{
  "n_layer": 10,
  "n_kv_head": 2,
  "norm_place": "pre",
  "norm_eps": 1e-05,
  "rope_base": 10000.0,
  "init": "trunc",
  "init_std_down": 0.00808,
  "optimizer": "adamw",
  "lr": 0.00221,
  "weight_decay": 0.086,
  "schedule": "wsd",
  "decay_fraction": 0.702,
  "doc_mask": true,
  "train_tokens": 421600000
}
MLP neurons of a small language model. Each row is named by its layer, matrix (up: input weights) and neuron, and shows model dimensions 112-175. Each number is 128 + 32 x the weight over its row's rms, rounded and kept within 0 to 255.
After each neuron's rows, "fires after" lists the tokens most often just before its 100 highest values on Wikipedia text that the model never trained on. A number after a token or word is its count.

L3.up36 [130 135 102 160  60 125 105  81 167 108 169 142  95 154 107 132 128  91 143 114 139 179 138 107 162 132  96 121 156 157 137 134 114  82 143 156 136 116 103 117 130 155 109 176 141 133 185 120 148 118 145 163 127 120 152  93  97 113  55 102  99  85  99 159]
fires after: "\n\n" 39, "=" 17, "-" 7, "\n" 5, "," 5

L7.up494 [140 157  85 134 173 170 151 114 142 142 119 153 125  89 115 133 111 151  90 132 164  60 113 138  81 117 144 131 112 115 183 142 133 102 103  67  96 147 120 160  80  87 185 196  81 133 167 170 157 163 139 126 151 152  98 126 121 150 133 169  39 188 130 155]
fires after: "\n" 29, "|" 18, " more" 6

L2.up577 [121 132  88 150 128  98  90 151 138 155 142  94  42 159  76 137 117 136 167 135 130 131 188 125 124  80 152 129 119  89 148 154 184 168  95 171 127 195 129 148 131 117 146 130 110 146 133 105 116 165  57 133 160 172 170  54  59 166  69 116 196 102 112 146]
fires after: "," 37, " as" 33

L7.up489 [146 108 112 130  93 103 183  96 103 154 107 171 126  59 126  95 157 126 175 137  74 106 130  88  95 139 122 103 121 142 178 136 103 173  32 159 139 136 136 110 135  95 161 193 174 149 120 127 134 133 141 105 103  76 116 152 134 149  96  70 105 193  96 129]
fires after: "-" 22, " /" 15, " (" 8, " m" 7, " \\" 5, "/" 4

L2.up72 [119 153 111 183 181  81 177 121 154 152 113 151 110  83 133 143 108 175  90 141 169 149  70 138 125  77 160 154  43 138 136 127 128 122 185  88 134 110 165 183 116 136 137 131  95 125  98 147 140 140  84 131 109 176 125 161 113 185 108  81 125 111 137 150]
fires after: "," 77, " of" 7

L3.up340 [ 97 121 137 115 187 145 127 161 174 162 131 111 102  57 215 138 115 128 115 129  97 117 118 158 157 138 152 156 185 117  97 130 148 134 101  88  99 102 106 161 131 132 156 191 122 128 134 119 112 130  96 178 112 145  87 149  51 101 163  61 140 178 162 122]
fires after: "," 50, "s" 4

L2.up462 [ 73 201 170 136 167 152 113 105 186 143 177 137 136  79 128 155 164 111 118 112 104 145  73 119 137 137 159 124 136 102 158  77 171 118 132 133  78 141 139 120 106 124 126 158 129 171 191 173 178 145  75 204 102 118 137  83 100 127 133 116 153 102 164  95]
fires after: "." 43, "," 12, " that" 6, ":" 4

L2.up445 [168 156  58 158 121 112 166 155 152  85  99 130 135 106  69 122 146 105  97 124 120 135 153 161 111  53 142 114 171 137 104 148 121  84  97 138  91 138  81 145 152 110 162 175  99 160 108 194 110 137 153 127 111 177 116 124  91 113 108 142  85 121 102 164]
fires after: " U" 19, " No" 8, " 0" 8, " Jean" 7, " St" 6, " Apps" 4

L3.up76 [170  94 103  83  80 127 114 115  83 138 145 124 133 142  55  25 106  79 144 139 131 116 154 139 106 140 177 100 144  69 174 123  80 127 131 133 102 152 113 185  95 121 180 129 137 136 149 120 119 154 122 150 110 109  93 114  92 126 123 113 134 127  97 169]
fires after: " and" 15, "." 15, " was" 13, " but" 10, "-" 7, " (" 6

L3.up516 [153 168 124 176 151  91 197 109 104 157 171 169 162 149 136 131 135 121 143 120  44 114 125  96 150 139 120  79 165 151 124 110  92 157  76 102 143 122 153 130 100  86 163 147 166 126 185 156  92 219 157 159 152 150 155 180  56 180 117  76 159 152  89 205]
fires after: "=" 51, ")" 6

L7.up236 [ 88  86  95 151 142 126 129 125 128 153 139 132  99 105  25 123 180 138  97  97 145 147 140 126 138 111 157 101 125 146  97 173 100 172 181 156 118 116  85 150 141 138  84 151 141 142 131  76 167 106 144  99 157 157 136 110  84 141 133 144 128 113 127 151]
fires after: "\n" 51, " wealth" 4, " the" 4

L3.up207 [110 124 106 104 116  97 100 117 116 137 106 134 120 102 100 176 123 164  93 110 124 121 124 146 126 102 141 122 119 210 104 197 157 111 108 109  94 107 113 147 118  87 121 151 115 158 140 151  99 113 129 171  92 135 107 112  73 126 157  90 153 142 111 185]
fires after: " the" 28, " The" 19, "The" 4, " each" 4, " His" 4

L2.up116 [155 171  95 184  92 127 148 164 120 128 128 136  87 154 103 149 103 122 103  92  78 144 162 185  31 151  79 179 155 126 137  96 175 144 134 174 165 138 125 146 126 102 113  80  80 145 128 121 177 167 116 133 147 165 156  92 160 135 166  90 117 139 128 100]
fires after: " O" 12, " (" 12, " E" 10, " 0" 9, "(" 7, " D" 5

L7.up583 [151 146 105 141  84 162 131 134 175 117 178 123 122 132 156 171 153 105  84  69 136 131  94 147  70 129 118 160 173 122 136 118 124 143 106 152 123 159 130 169  90  97 117  94 119 117 111 122 117 140 125 166 124 115 122 156 146 115 109 125  94 121 138 127]
fires after: "\n\n" 29, "=" 18, " =" 5, "<" 5

L3.up739 [176  99 164 101  78 149 135 139 160 129 106 116 144  96  84 107 153 106 138 114  92 131 143 129 137  75 125 115  95 102 122 137 138 119  75 101  96 131 165 111 119 137 175  98  86 179 148 139 173 151 123 137 165 123 109  79 167 129 132 140 103 130  88 140]
fires after: " as" 60, " was" 6

L7.up619 [155 139 110 120 141 110 163  95 111 137 164 149  70 167 118 152 155 136  86 125 123 128  95  85 179  77 114 166 196 164 139  73 188 155 181 175 112 130  82  99 125 142 123 120 180 158 160 183  84 120  62 189 171 175 153 171 179 163 145 129 127 109 128 148]
fires after: " the" 42, "," 24, "|" 5

L3.up529 [107 119 117  99  61 183 179 133 206 155 114 168 189 133 119 125 117  85 107  91  81 158 159 109 151 146 153  93 103 100 132 126 158 100 128 163 109 132 104 158 121 140 129  89 123 128 110  79 172 135 142 170 122 108  81 111 124 141  64 158 124 179 139  69]
fires after: " |" 49, " out" 7, "ando" 4

L7.up199 [193  91 173 155 147 123 143 147 177 112 101 111 172 152 122 117 166 131  97 151 163 165 179 115 135 115  54 179  90 117 123 168 175 135  59 141 166 134 125 115 129 121 164 180 136 132 124 111 133 173  46 145 128 107 135 139  85  92  74  95 118 130 142  66]
fires after: "|" 62, "-" 10, " sk" 4, " peak" 4

L2.up662 [100 126  98 157 160 137 101 136 105 184  91 133 112 123 123 165 135  92 152  60 112 150 150 197 104 129 135 130 121 178 172 138 109 123 131 145 121 149 178 139 107 105  92 176 132 145 174 188 121  97 153 147 155 166  98 134 103 124 152  76 142 144 119 141]
fires after: "." 28, " of" 11, " in" 7, " to" 4, "," 4

L3.up393 [118 177 145 183 161 135 156 120 101 165 152 135 128 128 110 109  68 103 157 119  72 121 151 139  52 155  89 133 145 174 146 143 109 102 128 131 138 100 129 179  89 166  83 125 184 175 199  96 137 150 116 143  86 103  56 178  69 181  82 126 121 127 110 163]
fires after: " (" 41, "(" 12, " $" 7, "19" 5

L2.up291 [170 124 131  91 114 131  81  96 140 104 111  88 165  52  93 149 102 123 136 130  97 156 146 131  82  93 165 175 139 108 111 121 116 122 151  86  96 128 163 143 121 137 132 120 167 111 117  73  70 183 120 110  85 105 131 128 194 169 188 137 168 153 125 140]
fires after: " |" 27, ";" 12, " as" 6, " League" 6, " a" 5, " the" 5

L2.up540 [155 105 131  71  95 161 136 155 130 118 150 120 170 123 124 116 135  86 103 139 179 140 154  57 118  89 167 158 155 135 161 157 124 183 148  72 104 177 180 144  78 135 136 102 149 165  92  90 153 120  97 148 131 137  78 177 152 146 123 144  83 144 121 151]
fires after: "\n\n" 96

L2.up395 [155 144 107 117 143 111 125 148 125 155  93 131  76 154  96 219 131 104 113  57  67  99  85 150 116 185  79 127 158 146 143  23 137 117  87 110 162 125 109 117 117 137  57  96 159 139 138  75 122 161 113  56 111 122 111 128 143 129 110  57 197 111 163 143]
fires after: "=" 92

L7.up274 [161 155 134 137 123 148 148 112 107  83 150 124 180 148 156 155 115 119 128 107  69 162 188 117 159 119 132 149 135 130  89 128 133 134 103 157 103 147 141 153  77 116 156  83  57 186 183 122 135 114 105 233 146 136 160 160 148 119 122 160 103 118 124 144]
fires after: "|" 25, "-" 19, "\n" 18, "–" 8

L2.up615 [ 97 185  87 139 143 147 144  48 152 122  53 130 134 109 206 123  98 160 166 128 126  63  86  72 120  95 160 181  98 137 145 147 180  57 151 118 194 101 134 134 100 135 138 114 114 123 108  72 140 122 145  91 137 128  89 158 100 179 154  59 163 160 146 173]
fires after: " the" 44, " in" 8, " and" 4

L7.up19 [113 100 145 187 163 147 107  93 128 156 101 153  83 143 141 103 125 142 119 138 170 109 191 111  77 140 207 115 173 105 136 123 160 171 139 169 122 170 142  74 153 166 115 180 121 112 122 150 184  97  77 107 135 149  67 187  59 120  98 118 129 133 116 101]
fires after: "\n" 93

L2.up207 [ 97 130 120 150 119  69 146 175 135 131 120 114  87 100 206 145 181 142 140 152 122 160  67 170 103 150  90 160 110 107  81 170 154 113 134 107 127 134 100  90 118 112 122 143 124  99 189 168 107 163 147 128 166 180 157 118 124 129 175 113 166 110 165 152]
fires after: "=" 20, "'" 16, "\n\n" 13, " His" 7, " his" 7, " her" 4

L3.up327 [ 76 194  34 129 158 144 113 145 201 155 168 158 162 129 118  98  99 109 142 123 111 150 123  89 127 112 168 126 101 144 158 161 122 139 141 162 104 175 110 159 101 119 175  86  72 144 105 131 102 127  99 149  39 145 143 171 153  99 111 163  65 136 116 156]
fires after: "." 14, "-" 12, " No" 10, "|" 10, "m" 6, " p" 6

L3.up398 [122  96 137 172 185 129 130 110 118 210 145 147 129 116 179  60 130 102  71  93 141 171 138 168 104 142  93 183  87 107 145 111  54 115 141 103 125 150 165 121 125 109 128  83 104 125 144 131 112 136 109 158 141 112 114 109  95 200  86  97 156 109 110  94]
fires after: "," 31, " and" 12, " that" 10, " well" 7, " where" 4

L3.up218 [164 142 113 125 144 118 112 115 127 141 144  80 149  84 119 178 102  92  72 115  66 120 148 146 105 121 150 143 113 117 106 117 124  84 158 125  83 161 177 163 127 124 163 170 131 118 101 102 147 137 129 150 170 184 112 123 119 103 103 104 122 105 102 154]
fires after: " \"" 15, " (" 10, " such" 8, "\n\n" 7, " known" 7, "—" 6

L3.up81 [129 118 109 176  83 124 152  64 155 142 110 120 160 149 150  55  76 127 134 128 139  89 138  97 127 169  98 131 129 136 184  93 154 137 111 109  73 200 114 187 153 160 190 145 121 120 176 169  99 187 112 196  73  47 163 149  91 194 110 159  61 138 111 107]
fires after: "-" 19, " (" 18, " \"" 13, "ous" 4

L3.up176 [194 169 128 136 113 132 183 160 150  82 111 136 122 147 106 103 134 117  63 126 141 150  84 196 102 137 141 149 118  45 134 135 159 143 205 129 168 134 111 159 111 129 178 143 165 162 167  83 125 144 140 124 107 130  99 143 116 117  96 129 188 137 168 155]
fires after: " (" 26, "S" 7, " \"" 6, " Si" 6, " 978" 5

L7.up36 [168  81 151 133 158 117 117  99 148 140 132 158 163  93 116 182 163 131 118  74 151 101 103 111 116 155 100  53 146 117  99 194 152 104 122 151 126 124  83 172  97 153 130 153 163 143 180 137 140 135 143 157 103  84 120 126 113 163 134  81  89  69 139 195]
fires after: " G" 15, "A" 9, " P" 8, "N" 7, "P" 6, " Q" 5

L3.up322 [ 61 156 109 105 143  93 131 100 143  77  70 119 110  99 174 115 136 177 113 119  56 165 166 172 133 132 155  78 134 181 187 113 150 106 126 143 127 159 144 106 158 119 124 104  80 149 180  93 165 140 176 147  90 100 116 125 169 132 198 145 205 193  99 148]
fires after: " the" 23, " in" 17, " University" 7, " Ministry" 5

L3.up108 [120 166 118 118 180  76 203  74  91 168 130  85 157 133 106  94 105  96 179 140 111  89 173 147 123 139 156 160 106 130 165 164 161 179 194 103 130 159  85 100 144  90 164 124 147 150 165 169  97 165 110 159 210  80 127 102 105 124  85 148  89 159 147 171]
fires after: " in" 51, " 18" 10, " his" 5

L3.up17 [173 126 157 104 129 131 240 167 178  85 137 171 130 113  48 107  82 104 133  86 135 145 109 127 169 114 147 139 134 126 172 122 177  97 136 148  61 150 171 134  85 142 137 129  80 205 162  73 110 189  82 186 163 144 130 147 140 131 128 118  77 122 138 197]
fires after: " as" 18, " in" 14, " for" 10, " from" 7, " on" 5, " to" 4

L7.up648 [132 130  98 130  95 158 143 117  98 146 162 169 143 138 132 143 131 152 145  65 123 137  71 147 107 114 118 119 104 115  91 129 170  88 120  99 104 127  77 127 100 117 177  94 158 115 110 137 178 154  98 138 165 104  63 175 185 200  77  94 127 223 147 209]
fires after: "\n" 48, " /" 12, " 94" 7

L3.up44 [167  92 167 151 117 189  68 157 128 176 119 156 135 113 141 113  91 141  97 157 141 134 120 129 134 162 126 106 120 114 128 144 108 124  85  84 112 136 144 148 127 144 170 124  82 105 102 123 139 113  75 124 162 155 116  98 115 157 108  81 160  96 154  73]
fires after: "," 36, "." 9, " the" 7, ")" 7, " was" 7

L3.up730 [179 136 173 104 140 175  90 150 134 133 106 146 122 157 139 138 133  97 104 102  95 127 109 114 113  85 133 179 184 150 112  74 130  88 200 114 139 142 196  86  84 112 130 146 139 124 134 129 201 141 122 128 110  86 116 128 129 128  78 188 163 136 127 124]
fires after: " He" 26, "|" 13, " he" 12, "-" 10, " who" 5, " she" 5

L2.up678 [ 90 156 180 127 152 150 142  80  99 125 122 155 125  87 141 114  87 150  92 152  91 162 171 119  95 141 167 139  96 108 182 140 159 105 156  87 127 186 123 117 137 161 120 119 160 140 165 129  92  93 117 110 159 137 146  98 101 102  78  98 121 101 164 172]
fires after: "," 38, " and" 13, " with" 8, " as" 6

L2.up554 [123  84 139 105 172 142 118 162 167 146  80 146 140 117 154 111  90 195 101 126  86 121 121 135 137 115 160 135  98 144 131 133 137 113 130 136 123 179 150 160  62 108 150 144 150 153 144 106 134 121 103 123 189  86 157 141  71 141 131 101 167 162 146 151]
fires after: " |" 54, " Television" 8, "," 4, " and" 4

L2.up71 [115 126 117  99 141 180 187 114  85 102 155 107 169 104 103 178 144 106 141 149 137 109  40 192  28  56 180 140 144 131 148 136 138  96 167 124 107 123  73 159 148 183 148 141 158 171 116 163 126 101 160 143 168 100 151 123 135 121 162 164  89 122 182 141]
fires after: " in" 38, " 18" 11, " on" 6, " of" 5

L3.up649 [116 109  94 141 131 110 134  78 182 140 118 202 105 152 181  97 143 124 137 119 147 131 157 100 150  80 139 111 179 122 164 147 111  99 141 160  88 138 208 157 139 105  85 105 139 113 139 126 160 131 116 179 111 111  96 183 144 162 110  55  94 112  92  95]
fires after: ")" 34, " is" 9, "-" 7, "List" 4, " Rank" 4

L2.up580 [170 129 138 105 113 166 135  71 140 141 138 136 107  69  97 165 135  94 102 125 123 133  90 156 141 129 122 153 168  78 126 129 131 131 135 139 131 128 118 118 114 135  85 116 107 118 116 133  95 129 123 144 107 224 160 146 138 118  77 138  87 139 154 152]
fires after: "'" 71, " and" 9, "’" 4

L3.up584 [ 85 128 128 116 109 188 119 106 153  82 119  82 187  75  82 124 116 117 140 144 187  98 157 188 108 104 170  96 110  33 130 125 119 155 129  85 103 116 155  48 157 141 140  83  93 163 117 101 127 102 169 120 175 152 129  94 104  94 113 114 110 124 129 136]
fires after: " |" 52, "|" 9, "." 6, " as" 4

L2.up236 [ 95 139 149  96 143  78 118 111 132 170 151 141 112  62 195 107 132 200 119 114 123  90  92  96 137 148 139 113 120  84  82 111 136 123  91  79 181 132 137 117 145 125 151 156 128 157 118 162 198 142 180 134 199 139 129 111 107 159 142  53 187 161 142 143]
fires after: "," 54, ")" 7

L3.up601 [115 129 134 130 137 124  87 119  61 166 103 130 113  95 129 148 118 150 111  96 158 135 105 135 155 119 132 178  64 160 155 109 121  47 120 166  99 192 189 144 123 198  91 113 155 143 228 105  79 147 146 139  97 145  93 132 143 149 139 135 161 120 153 140]
fires after: "," 45, " of" 7

L2.up274 [127 103 150 154  61 186  94  98 156  89 122 164 129 144 155 130 175 154  82 116  84 155 111 151 126 116 106 140 130  84  82  78 149 122 115 160 207 117 188 114 135 160  99 108 134 147 177 120  79 139 101 114 108 139 180  68 145 137 110  44 145 117  99 106]
fires after: "|" 20, "-" 16, "\n\n" 10, " |" 7, "," 7, ";" 4

L2.up196 [106 126 127 195 103 127 180 129 109 166 115 124 159  95 158 152  91  48 127 158 123 143 121 121 132 161 165 240 107 115 141 118 128 121 117 126 179  99  89 113 150 131 113 147 131 128 121 122 140 168 140 107 170 121 120 186 119 119 189 123  91 157 123 104]
fires after: "." 32, " the" 16, " –" 5, "-" 4

L2.up137 [125 156 149 146 151  93 164 139 110 114 118 101  82 119 131  96 132 130 136 149 137 133 143 158  99 140 151 131 138  90 179  43 148 133 171 147 152 118 113 163 120 108  97 161 165 161 186 206 127 108  88 176 129 148 118 131  98 167  77 143 164 135 120 129]
fires after: " the" 18, " which" 17, " that" 15, "," 11

L7.up554 [147  79  80 153 190 188 147  69 163 141 159 130 203  93  52 120  94 126 143 112 164 103 123  95 138 142  94 176 133 134 164 107  93 173  89 121 180 172 142 150 112 178 131 140 111 124 136  79 115 139 117 105 119 130  63 162 123 137  95 164 102  72 124 107]
fires after: " 3" 27, " 4" 14, " 2" 11, " 5" 9, " 1" 5, " 6" 4

L3.up624 [121  94 127 123  75 159 140 172 174 183  75 185  84 104 157 154 124 130 108  48 126 180 107 129 153 104 171 104 131 159 141 109 123 125  71 121 131 136 155 106  75 131 142 123 122  85 134 150 116  82 132 129 154 134  87  85 127 127  99  75 126 105 110 131]
fires after: "," 61, " the" 4, "s" 4

L3.up252 [122 105 138  95 102 174 158  85  98 125 103 135 160 152  78 110 154  65 109 106 138 175 171 104 145 124 175  88 165 158 130 120 144 129 111  96  80 146 126 136 107  98 171 177 117 134 105 163 129 178 117 143 160 135 172 168  58 171  55 150  90  90 122 145]
fires after: " |" 61, " –" 7, " is" 5

L7.up364 [ 87 125 114 151 158 146  82 169  93 146 126 110  70 182 128 152 103 123 141  96 155 132 143 115 138 105 138 142 137 114 146 137 147 177 172 174 130 138  67 190 148 162  85 143 146 163 150 139 125 174 143 130  82  78  89 143  64 161 178 149 139 124 121 118]
fires after: "," 24, "′" 8, " 0" 7, ":" 7, " |" 7, " −" 4

L2.up11 [120 162  87 123 132  85 155 147  88 112 149 146 180  53 116 110 134 147 106 140 109 128 108 161 131 130 155 174 112  67  53 168 172 152 136 126 112 141 117 129 141 188 144  83 124 155 167 108 166 201 109 101 140 133 117 151  85 213 112  85 108 175 111 161]
fires after: "," 72, " and" 10

L2.up201 [117 113 102 126 152 120 147  91 139 114  81 159 149 155 113 144 144 118 144 169  80 113 165 206 115 190 166 172 107 123 116 131 131 150 107  98  85  95 161 126 109 186 136 135 141 162 167 112 109 112 154 179 152  80  81 128  89 121  97 125 163 125 129 137]
fires after: " the" 24, " in" 14, " The" 4, " at" 4, " to" 4

L7.up491 [116 128  71 149 113 132 125 135 112 136 152  98 124 100  59 124 125  85 179  83 161 167 111 204 154  99 145 143 126 196 130 170 104  99 112 124 166 167  73 163 156 202 112 145 171 103 135 145 185 140  80 154 121 155 133 118  96 105 165 163 110 125 142 138]
fires after: "=" 92

L3.up318 [141 191 127 159 111 185 173 127  81 165 144 112 175 151  86  73 131 140 174 116 159  92 154 100 131 133 127 116 161 110 158 143 107 124 132 165 128 163 119 135 134 107 123  96 106 157  98 131 164 140  86 177 120 113  97 147  66 164  72 155 133  84  55 142]
fires after: " |" 40, " 0" 13, "|" 10, " (" 4

L7.up263 [131 104 139 162 175 217 162 129 167 123  87 145 182 145  70 163 125 131  63 106 101 144 114  81 119 148  69 154 131  95 179 130 225 103 148 162 135 140 152  92 168 193 140 124 122 132 121 108 127 107  59 171  98 131  94 175 156 146 120 164  90 147  61 126]
fires after: "'" 14, "\n" 12, "|" 11, " app" 6, " opp" 6, " was" 4

L3.up18 [140 160 124 119 117 123  99 148 104  95 125 141 141 157  55 106 218  92 119 126 155 182 172 124 175  98 101 196 118 127 103 113 173  93 133 132 117 131 140 220  92 136 110 118  86 124 107 131 164  70 135 191 115 117  86 140 169 118 141 100 170 100 139 130]
fires after: " (" 33, "|" 9, " ^" 6, "s" 5, " November" 4

L7.up165 [157 131 123 133 137 138  99 142 152 118 149 170  92 128 132 106 152 116 158 105 168 121 137 105  47 149  65 147 148  95  99 113  61 143 179 129  92 159 116 112 139 135 128  96 113 182 132 185 146 106 196 202 163  84  85 147 121 123 128 209 116 126 117 165]
fires after: ")" 22, "°" 13, " ph" 6, " k" 5, " inc" 4

L3.up239 [167 164 144 150 137 133 104  42 123 186 113 163  88 104 132 178 115 162  77  69 153  78 126 123 106  88 119 105 109 181 106 122 122 101 141 161 134 150 121 105 131 131  79 176 212 160 127 182 105 173 123 153 136 108 132 149 113 178 136 105 193 114 154 173]
fires after: "–" 20, "′" 15, "=" 11, ")" 5, "\n\n" 5, " zone" 5

L7.up41 [125 151 125 158 107 169  99  58 126  71 114 109 146  90 124  66 170 112 103 119 147 140  95 119 126 128 112 162 180 150 158 122 128 106 168  87 165  94 135 148 126 246 154 125 102 143 151 189 181 155 155 119 148 166 145 166 102 115 125 160 103 130  84 154]
fires after: "." 56, " ph" 13, "S" 9

L2.up3 [ 97 121 100 137 130  87  93 122 159 151 145 110 134 106  55 205 146 110 132 107 138 156  88 176 108 139 159 137 122 120 125 155 201  68 181 128  88 127  89  99 149 105 130 152 103 172 162 133 147 138 147 156 139 176 171  73 154 134 158  77 173 152 162 143]
fires after: "'" 46, " However" 7

L7.up24 [138  94  88 137 157 172 144 162 201 134 185 142  67 125 100 120 158 115  84 128 163 154 158  50 156 113 133 138 147 100 159 102 144  69 174 165 103 153  87 101 150 139 110 103  88 161  99 179 130  72  92 192 191  61 159 144 104 159  60 104 113 105 117 141]
fires after: "'" 54, "’" 10, " was" 4

L2.up544 [ 79 147 133 155 124 105 151  38 103  92 167 193 118 136 177  98 158 155 142 131  76 117  60 144 145 143 125 110 105 128 126 106 144 133 153 111  81 210  49 140 132 109 133 160 122 167 143 104 129 140 137 196 175 122 117  91 118 146 122  93 122 128 119 111]
fires after: "," 94

L2.up345 [159 173 163 187  81 128 179 125 137 145 125 148 128 139 111  85 152 127  71  92 116 146 185 160 125 115 153 106 132 154 131 131 109 105 120 130 147 138 164 150 178 125 175 104  65 157 135 106 106 162 107 111 180 142 127 130 130 119 147  98 197 138 128 175]
fires after: " as" 33, " the" 20

L2.up198 [110 137 138 103 137 142 115 102 105 149 116 180 142 126 134 139 132 149 111 129 101 105  67 144 154  98 154 126 108 113 106 170 154  83  78 112 106 159 143 120 138  66 154 111  97 141 150 139  97 225 153 142  94 208 123 110 142  72 188  66  90 166 115 146]
fires after: "|" 50, "\n" 8, " Han" 4

L7.up216 [151 103 150 130 156  88 134 111 119 104 120 140 150 139  71  93 152 134 170 114 145 158 105 146 163 135  80 107 172 139  69 148 145  83 166 113 171 144  97  99 151 184  92  94  99 127 137 148 115 147 154 189  90 189 118 183  93  98 142  81 158 139  67 110]
fires after: "-" 82

L3.up541 [179 144  69  92 137 163 132 143 159 100 164 116 120 125 146 116 137  71 146 128 128 102 141 180  64  95 122 137 128  83 149 175 156  80  77 143 159 152 127 154 107 189 188 148 161 103 137 108 116 158  90  97  62 112  86 158 125 175 127 160 156 115 110  96]
fires after: " (" 56, " \"" 22

L2.up57 [148 165 146 179 181 116 151 120 150 110 116 148  76 104 141 124 136 120 112  97 166  86  90  87  73 161 167  93 176 131 186  51 167 137 163 127 106 118 117  73 138 120  69 166 144 129 171 103 118 164 113 150 207  78 102 155  79 147 118 101 132 164 138 165]
fires after: " the" 78

L2.up123 [148 131 149 126 136 144 231 121 125 151 119 128  77 141 195 140 107 128 154  84 143 104 126 128 164  74 158 145 112 172 115  81 113  90 116 158  89 133 172 130 118 153 113 200 104 124 125 114 124 118 172 121 168  98 138 117 119 122 137 110 195 139 145 144]
fires after: " 3" 23, " 1" 16, " 4" 12, " 5" 8, " 2" 6, " p" 4

L3.up474 [173 137 150 119 126 118 123 162 104  30  87 118  86 147 181 145 109 128  93  73 141 116 132 142 108  81  95 140 116 203 171  76 125 137  73 125 135 156 221 128 115 113 131 194 129 104 144  92  86 149  86 126 114 113 122 144 117 162 148 141 181 138 130 184]
fires after: " 3" 22, " 1" 18, " 2" 12, " 4" 12, " 5" 9, " (" 8

L7.up324 [120 116 129 176 156 128 137 123 181  81  70 113 157  86  69 130 100  79 140 109 101 160 136  95 148 139 148  70 108 157 123 161 159 116  76  95  82 156  73 148  66 117 170 118  74  90 141 141 151 105  57 119 150  83 113 130 133 150 135 164  99 140 134 197]
fires after: "|" 61, "-" 18, "\n" 12, " |" 4

L7.up713 [122 117  95 150 133 116  88  94 123 134 155 186  78 193 149 158 111 154 137  99 163 151  77 118  86 135 154 161 121 112 143 124 133  94 136 115  52 128  87 115  92 114 154 161 119 147 130 163 141 210 118 125 115  80  83 118 102 157  63 162 173 151 108 125]
fires after: "=" 54, " |" 5

L3.up235 [123 142 132  99 125 114 127 136 154 142  99 177 121 120  73 157 152  88 118  86 137 160 237  92 133 145 184 114 154 134  78 128 174 149 168 161 101 149 132 166 129 129 147 142  83 121 132 115  74 111 140 152 160 154 128 117 127 110 114  80 108  99 100 121]
fires after: "-" 71, "|" 29

L3.up122 [114  69 118 146 159  98  80 151 108 121 136 117 100 119 157  88 156  73 124 103  69  97 122 163  85 136  70 129 162 140 186 115  93 174 163 100 116 197 145 151 140 115 112 149 106 150 122 127 129 138  77 167 102 141 128 121 124 137 117 139 137 129  80 158]
fires after: "\n\n" 73

L7.up615 [152  97 104 111  77 153 156 168 150  70 109 117 142 125  88 150 203 113 124 134 163 118 162  68  95  83 122 129 111 111 129 156 156 127 169 151  61 224 116 124 145 132 158  81  44 162  99 156 129  85  95 112  61 152 148 107 150 128 145 127 138 111 167 123]
fires after: "\n" 34, "." 14, " Ale" 5